Part of a small language model's weights.
Size: 12 layers, 2 heads of 128, 10.7M parameters.
Architecture: LayerNorm before each block, untied embeddings.
Training: 258M tokens, 7880 steps.
MLP neurons of a small language model. Each row is named by its layer, matrix (up: input weights; down: output weights) and neuron, and shows model dimensions 32-223. Each number is 128 + 32 x the weight over its row's rms, rounded and kept within 0 to 255. Numbers have three digits each.
Before each neuron's rows, "fires after" lists the tokens most often just before its 100 highest values on Wikipedia text that the model never trained on; "fires on" lists the tokens most often at its 100 highest values on Wikipedia text that the model never trained on.

fires after: " c", " e", " ind", " att", "t", " Ed"
fires on: "it", "he", "end", "in", "ic", "k"
L8.up928:119135122158106118119126151164138177092139128140105082090123168142159133146180143078108123080110150141089170170168100115141153145142151119147107102107154106122203101078155106139149185044123118093116159163075163095082085129152154181061084092138098142129078097116090166184152073165130149103083092105130116104178119172133185113169108090162077099115179159107131096134154123137024113110126138131102139190108146086125167162108155132083138169115214171100134118135084190164181132134149163151167130136183132105107118064104182127114148126111149092125080064136122136161109141146138164128
L8.down928:104113104122108145111101216083146196145102178080110088143102074149075163036087131139117158159111156122123129128111183167130130116110154129110134114126107123080124177102107088154121083117150129159074149123082180127176160131103036058171150055145177196119118107146125080094100118155197114124162144091166121142127101139187141134113155155200142161130115064150133084150104082089175145160107142122123083155180109129097133136138129114108079152135141160124099149185126129127104098177141112144085122101139110146096162162101050130103158127120148169093125163096136171075092137131134088146

fires after: " a", " to", " in", " att", " for", " cont"
fires on: "ac", "em", " ord", "way", "r", "g"
L7.up183:109102194129156108127092119190046171157137124131110115177148136177136110144103158111106122111149128156076175147111103174138195117109106105148118133134072112138152094130127151107170096154132101102126197156086083116120146180102159145082137132109126155145158131151096210059131088110078143141140179071066124124200126132150158068154171109138124111110117103199105163146138119096190108104055135087144142186117135097070111125149161100144152100101185111158125177130053113167095164138158152146183179155079162085100127125123185155134107147100106110113122134123182111141148150120069100078
L7.down183:126153022115194172092135168101120107100129099130128119024167083107168133139135152156150158180089173186138110135164108156133063122180129133119174168166158140106105101116171148136142144100158114134121083145132176128102177106165161189169094198185080159116110123106121092142042111127127086136156078166118116119133174165073095102126120155155082159173104081093112134107135153147153136129081108089184067152083145120084136129128133135150159122115097141105111069138113130129101114172092061132100136124127117115068083130122110128126129084134154149167108099137112068112092111131180091106

fires after: " f", "I", " \"", "ough", " dis", " g"
fires on: "e", "t", "act"
L8.up24:195118145100172124064126074156073139141154148144115110129134187113127108183182086173149118147192137155128144155158159163079173121140099097126118159152147127154114125090113113075180134146181135110122123145097092082106074141106090180115151168086115175122107104186078107143162082126084153165196146031101102129112086140105169104143091122183152129146093053092083138100093124182093151155074110121117115079154106100128117132149127101126151137139184161133069114139095155143129160124154106220084147143133127134164150094114144167179094123165136151129065101113096077117124136163122107116
L8.down24:076127083147086110113149126177145187183165191088178085069158128122089134139113115124102200156167150157095057161153085153104086162153129144108154089118097079148152130188126122136080124134139098101086136055094183189090130152197137156113144068150105133171189126139136100147155195132108076135081141097111084057133147115132115146182134120129103130118108133131076134160122107150111116198071123101105143119089042191165145160156064035167159123122156189112093107088110154115116109147108115152144110130091094092139123117123161155137099168142122111139128119148151144122095089216103143089

fires after: "G", " R", " G"
fires on: "r", "h", "e", "l", "id", "f"
L8.up282:119124190079184112134110101128134119169150124092078107096094136139070086166135110067114087147153097113097167140138152168121149162137125195133124104097215090119174166124077149075146110131139177099059109176065120116031122166074152116135123138136142113115088153093150110123123111138097156098156132149126089102152127164107073134102075122131165107164109122073117077156178176178134133109125120084061129124143131122088132123079166128085169083106097125135126116101142133087115121128097091155166130149098153095139151144090144128088130116104104148142099128121094077153164146120170127093
L8.down282:159084099184061105114150198126122105077116125146117137133128113145115137052171148156144163164113106143131092107108126110169109130156088116186135150116059136127110085166159090118128153142090157154143203112171108121227137094092133162094163109140171134134125152161117171092184124087115058143143140109137173130087124110134148123121170151109133119127129127166104133153098083077129103097164103149142129154089103126188123145145119186106079151151138139164119098137118164152155161174111147137048144153169076144099122147145121097160125149134155101098131123149123148107039085094143124161

fires after: " be", " in", " to", " high", " de", " des"
fires on: "g", "l", "p", "h", "f", "fl"
L7.up698:181119112154152147125093180129117112144117125149151176171169181098126133110179092158095119112079139168129095179183091120120150131121132161153124105115118123180119104072096157093168111115100082159097192178069091081117095122151126150126141145108087156143151114113116098133152164161101092082161159068099137192130122158093120124105151137173089191078131126094088121208081138117131140086100185088156123153090124081134156099142151148078128173180140103091117154111084148201120198131144118183160125125179146117139135169122170137149121179087119124170138131130148109103093115143158114057
L7.down698:132131079147099081130142087108091146138163156136126132038141073121125137134078073103199141114125142151079096157091133156122160058142172095134135118155157223149076099127157165160118133141095147115169064110117145160078071127089156124164081119167133111164179138123114149157108152148099162208099093127168145062112149113112121120150136146088152131093140161117210099101194159111144105137094112172083130136096081167072114140101122096137175077145092159161121104189163086086121107133136137065130179133077172106129187054173148115170187086097108148133140107104131129125123110153156135096

fires after: " R", " M", " h", " G", "W", " f"
fires on: "h", "y", "en", "all", "b", "el"
L8.up134:149124146078138084097103051177104125143128124152105090125115132095083146181208164122157119164167100091137057114148139151092113100110175165105121181121198144136173128111130143083146106090090140144062185161088154186074133170105183143166092116149153158135127111182107147150139128151122157137104086078113081106145097126097143111115094089164137174157092117117056169149185177132152139134117138106157151071117169161074129127112110108144178130139133165106110121146090156122174165086132083167114094154112073178112115130094116189100082078112055105149074107123132163074146158106097148088
L8.down134:090130167187186149126105212127091141095160064163072170167183095150164180128144052136085117106153158178121131163164101130080136124112063107129116093167152106135113125063139113143137161133144065115153109097122168126144138109121065106055157159134158121129114142054092102109125105136173169090129117154179194120189094105191143124132152103163140120076111151087095132168137072112139091166143132096047132151107086094137149103160166151141145153116146146173143161162148146116084119141116198090161159130138178108135135140179114138125144157149178053145156146119125052160098184163154166149

fires after: " to", " p", " \"", "'t"
fires on: " l", " p", " g", "res", " d", " h"
L9.up284:098156144108191147144126150135094090133117139153125122091135143120162074197155141133087112092118127100094061153128075135181172107145112107111125121128125094165123128153111114134143142135143153156100093184167081190106107161138123139144072141032129155149147186157176089123128108099162138112179187059068177130099117151145123094099175067169096066138139168165130137144098202114145168110107152143143161112089083130086097117179149097144095056143137112055077148143097087099128121134107117147142119102113161121154145130128134156184132146107103133103089039170140116102109131120150050108
L9.down284:120186121145136117136140098185117123135141144138161129112153108127084138123155119126102175129132144128111121098125125123114120154118171208000160078144110131095133144117152162189144111143073114108121151082143191146227095124083129201103189148143132084155141084116125117152178098087158119148120110101124113060130102082145101168135126148113127128122121234156154165100146114129115114150136118084176128132157142119126110136105116116075112124120056134075155137136127171142119122144156139129153163153181142148143097092103057113075143076099154131147129152134131081147143118130117125175

fires after: " Gl", " M", " L", " v", " Gr"
fires on: "ad", "ort", "ent", " |", "ain", "u"
L8.up38:141094114070109131120130141151120151138123149174077148103107173126133110202138050076073149109065133123113116152108098158132159084184170174121169101140109148107125066161154159135101166079100113189108094129114077120121151118168130138089130129151150143147163096143095146133137154150115212106152099122091140159151095139174144115130139115150134151217141106121075135112091149163152144137224130104094099133144132105126142103132140117057115178113096112201190142072135094127153214088068116104120136126100154152124159099127161117116192098067134091134100098061108159126140163092161233086
L8.down38:180159166162141162150137130160143076157108155113173119093179124110137112040129145146125126138123119135162121124127186149105077088140169065117187095142173083159080129067097161125129100119152088111119096123148116107119121139080078083112132106112115112070084167116174150112178100131166165117132158103150111191106116122098122135173101110114085175073130078122102143141126102150072154190044122090117184150142064134138171168087122133149171133145200166149114147099167215143078078092159102161156055130135125116114122197157119053132064143152143154097166174157177125134137079127093157119

fires after: " c", " camp", "oc", " P", "C", " C"
fires on: "a", "us", "an", "et", "ass"
L8.up827:128108169130159138113100112098130093127170105114139138083128126117128113152113093135140106091102119112048175060137098116104185148164143227148152143165073102143112060076144150116208095097188085091092122104116170157089159145093155195145108102116128164156154188186109168130099178199093133114130135150131145124135120178078114078164109118157105123119137118156097131163145194072063140092117129129158106121148102084124172116205105112092138103194126084127123078111112048174170171129073140128145149084154119096125135133149137119104155131171122137158092110120120147138072107100121157067
L8.down827:133113164107120137170176132130138166102108093130112128187099141101073183124143086084162114164079148068131105110104107139127107089187177092157106127084092096149130157155184125136106122103077138100201208108091146108103119100101066157157106114149177105144091070068127109156134059160170125132173105088173081131100162107105101110130135097137164122122091181111104098120128159152112132112177171139090167147128177167189082103100195077158135087115172115178129196174152165078152150152148118131151180109084130178111128103066112134136102130100160108133138124123106081117155174133192193136

fires after: " l", " pr", "istor", " v", " soc"
fires on: "im", "ic", "in", "ol", "angu"
L8.up667:150076120167117197149121086110115152089124143153154127148093148078123084157117131113141127104151120096123143128187126120122139201148090178167165169165153127138164180150153066106160057125160124125151081086197097181073126147135084144111150138108147113168099157197167128134136132154128124131187110188082064069104157085153092114171118077146114091146118107153077157138117112111132158117144189109123103082095086206124111112123152113084067095116173106138144124090126090114121118130148160115098163090171144127132114118110126089164069137121135191131122137124144118149071134150137137109
L8.down667:147174071138138096107134120169127108180144141163079140120140086141141169153138126147135114132111119193148106092101077163110107079179150178104128086127172127101142098094109207148066231143075167126123123113063184155200174105121136123167115155083135111083108102134084118128132179082106097119119109108146175137144132199119153140108130171184173165043118148172144073105133157117150126141170083136165160151088145109136083104126110136128162159142096179128114137143125187100135180133095124179134114107130083112132123142119069128131120153170098036109181144146076108135186123060086098173

fires after: " dis", " D", " rec", " re", " em", "re"
fires on: "is", "pl", "c", "p", "og", "ag"
L8.up220:199136069119142148115081113149096139201115112156164041158157145104153059115134103159093089152150121170123155137104100202122143148161146213152169136120062106134159074114088112082145161129156119107101153124091095133104143124143095168096175190120195114144170099148103099129099142098108145091174134133172133120139179151079100127138155090205110126159131208110117115156157125156150162144160116122140147086128108069055124138131161079115119130098132134114111072148120138112126147102107168141155077116140145107186101149137141134082142140148084121211063071143159103116113104114122167143
L8.down220:118088114135094147096148077101156124091120098213127148135104104096124096186124155121154175147129069065117126093129124141092147133096076179155118116166171130137098174136169190122135096115087140172162104128139085160182100099114151122184097119079098131121106128139189083117148110108138130155168142133144133208118148056162138122089164128090156145118090099138107141150119169154131131051060156129119083162144148199142179136077129172157078089170100143150131202090079091124167132110127101156098163140178188119116092146104100132192093175135180106088101151098077132120166149111105119074

fires after: " S", " s", " the"
fires on: "at", " h", "a", "port", "is", "ant"
L9.up923:145159076121122121088146183131130121047183170177102118097182134106079067113155110109171120192145100096120130206162136159109125129190143115099080090157093105117119127126050117126195141121115186084114089102101113169105171119158163163092101110095145097105088111146149124122169093120143157080123156091112145184100146126148137132144135067112153102102144172098049103152147158124129162129137123168152130064091081101165091156126183077155113087131139136116067198159116113079131174126164190139142178140164147122136088085152143141118164150154164129141134123156124137081091127111152163064
L9.down923:131118187182150135165098086117122086098120105114158192172090087115119106117135146178154129066192137165107102080072130196116102109123171088025116118184147116131158179132140136132151198164101150129106167125137149131137092171117147123157122099100179185137162123112139144141127090127098116102118113131144122089125133103092079137145155122059116161062101107128166173143144123139134116127123173166155126132144202185136145108125096131090132132145133089094139063093139155150162112148127147124092105159117146145110120116084091095084030117134124169123088095090143105139143102126110140172

fires after: " an", " a", " be", " to", " in"
fires on: "g", "im", "p", "c", "f", "v"
L7.up620:095165085214144112104112183159121146170150088152125125094136205146089147186140131110168158138184101180098158148141118141126143140135167117096119122096138060188091117157077191103159112158155130119108205147125089119075189090127150189147218098093125140118114151132129173068186099078142148117127191117047132149118133174155104108143148054145133192172106126112154094122111108132157156080174131156086140097111090046113146117160140091156114101149105111090117138123099081118110116135122124104174152110144097097101111090099153156165079185119145100137117102097146146108111114102136076165
L7.down620:125148153126092139164116066087073169128195160129119067130074070106152096174109117135096129109112119091149170148085103108143114101159122165099110164156203166089124098125165114128097130110095147112144058069073112109232105164145127120101150167168126182169125138124136125154046156151112109103142114122196127101129100074183121106118110144115162096122146129161119120141136115065146140140062149107178126144177127141155093154090144139076107078073152113145165110152142173136129128146115105145147171145135174125114116153158079126120182052134099156148181116171135109104181122184115177166

fires after: " the", " s", " an", "h", " S", " ("
fires on: "ur", "is", " h", "t", "h", " only"
L9.up814:166117078100111107154041124096095171142183125139167134139087144061072130118119113095095145152149158110116079199108121096110072172168127163095079094132130150142150070106133137159184114118116115085155142072145051112133131148094178144172105154149082107099147161118156155157174067112146144128091153087078181197114136097103082121148150059106169072157117119174156106116146139110106147135090112085166108131121110063114129132115164133129070164168113168153085157105155090085148149145193137163136165131186178106129146075110159176196100153161154155128141163101140069078164153146142104074
L9.down814:159091136092073163173207116095111083098138095124135168111129130155207166135102159122143138113134133180125166142140066139132166094105118143077119132137123126156086149136146126163069121107084095112125112156125190142255124165100129106155145166069123136122046122138137068114139150121086115122143111179145099122122088079094193079111146164090091137123127141124121159125132153136142144193104201116070112112119143184089125066156090170139129146156113132140176126146168174101152083194131151130121173121133177162127076166110110097147140102121099118103087162184117153109138156088077121083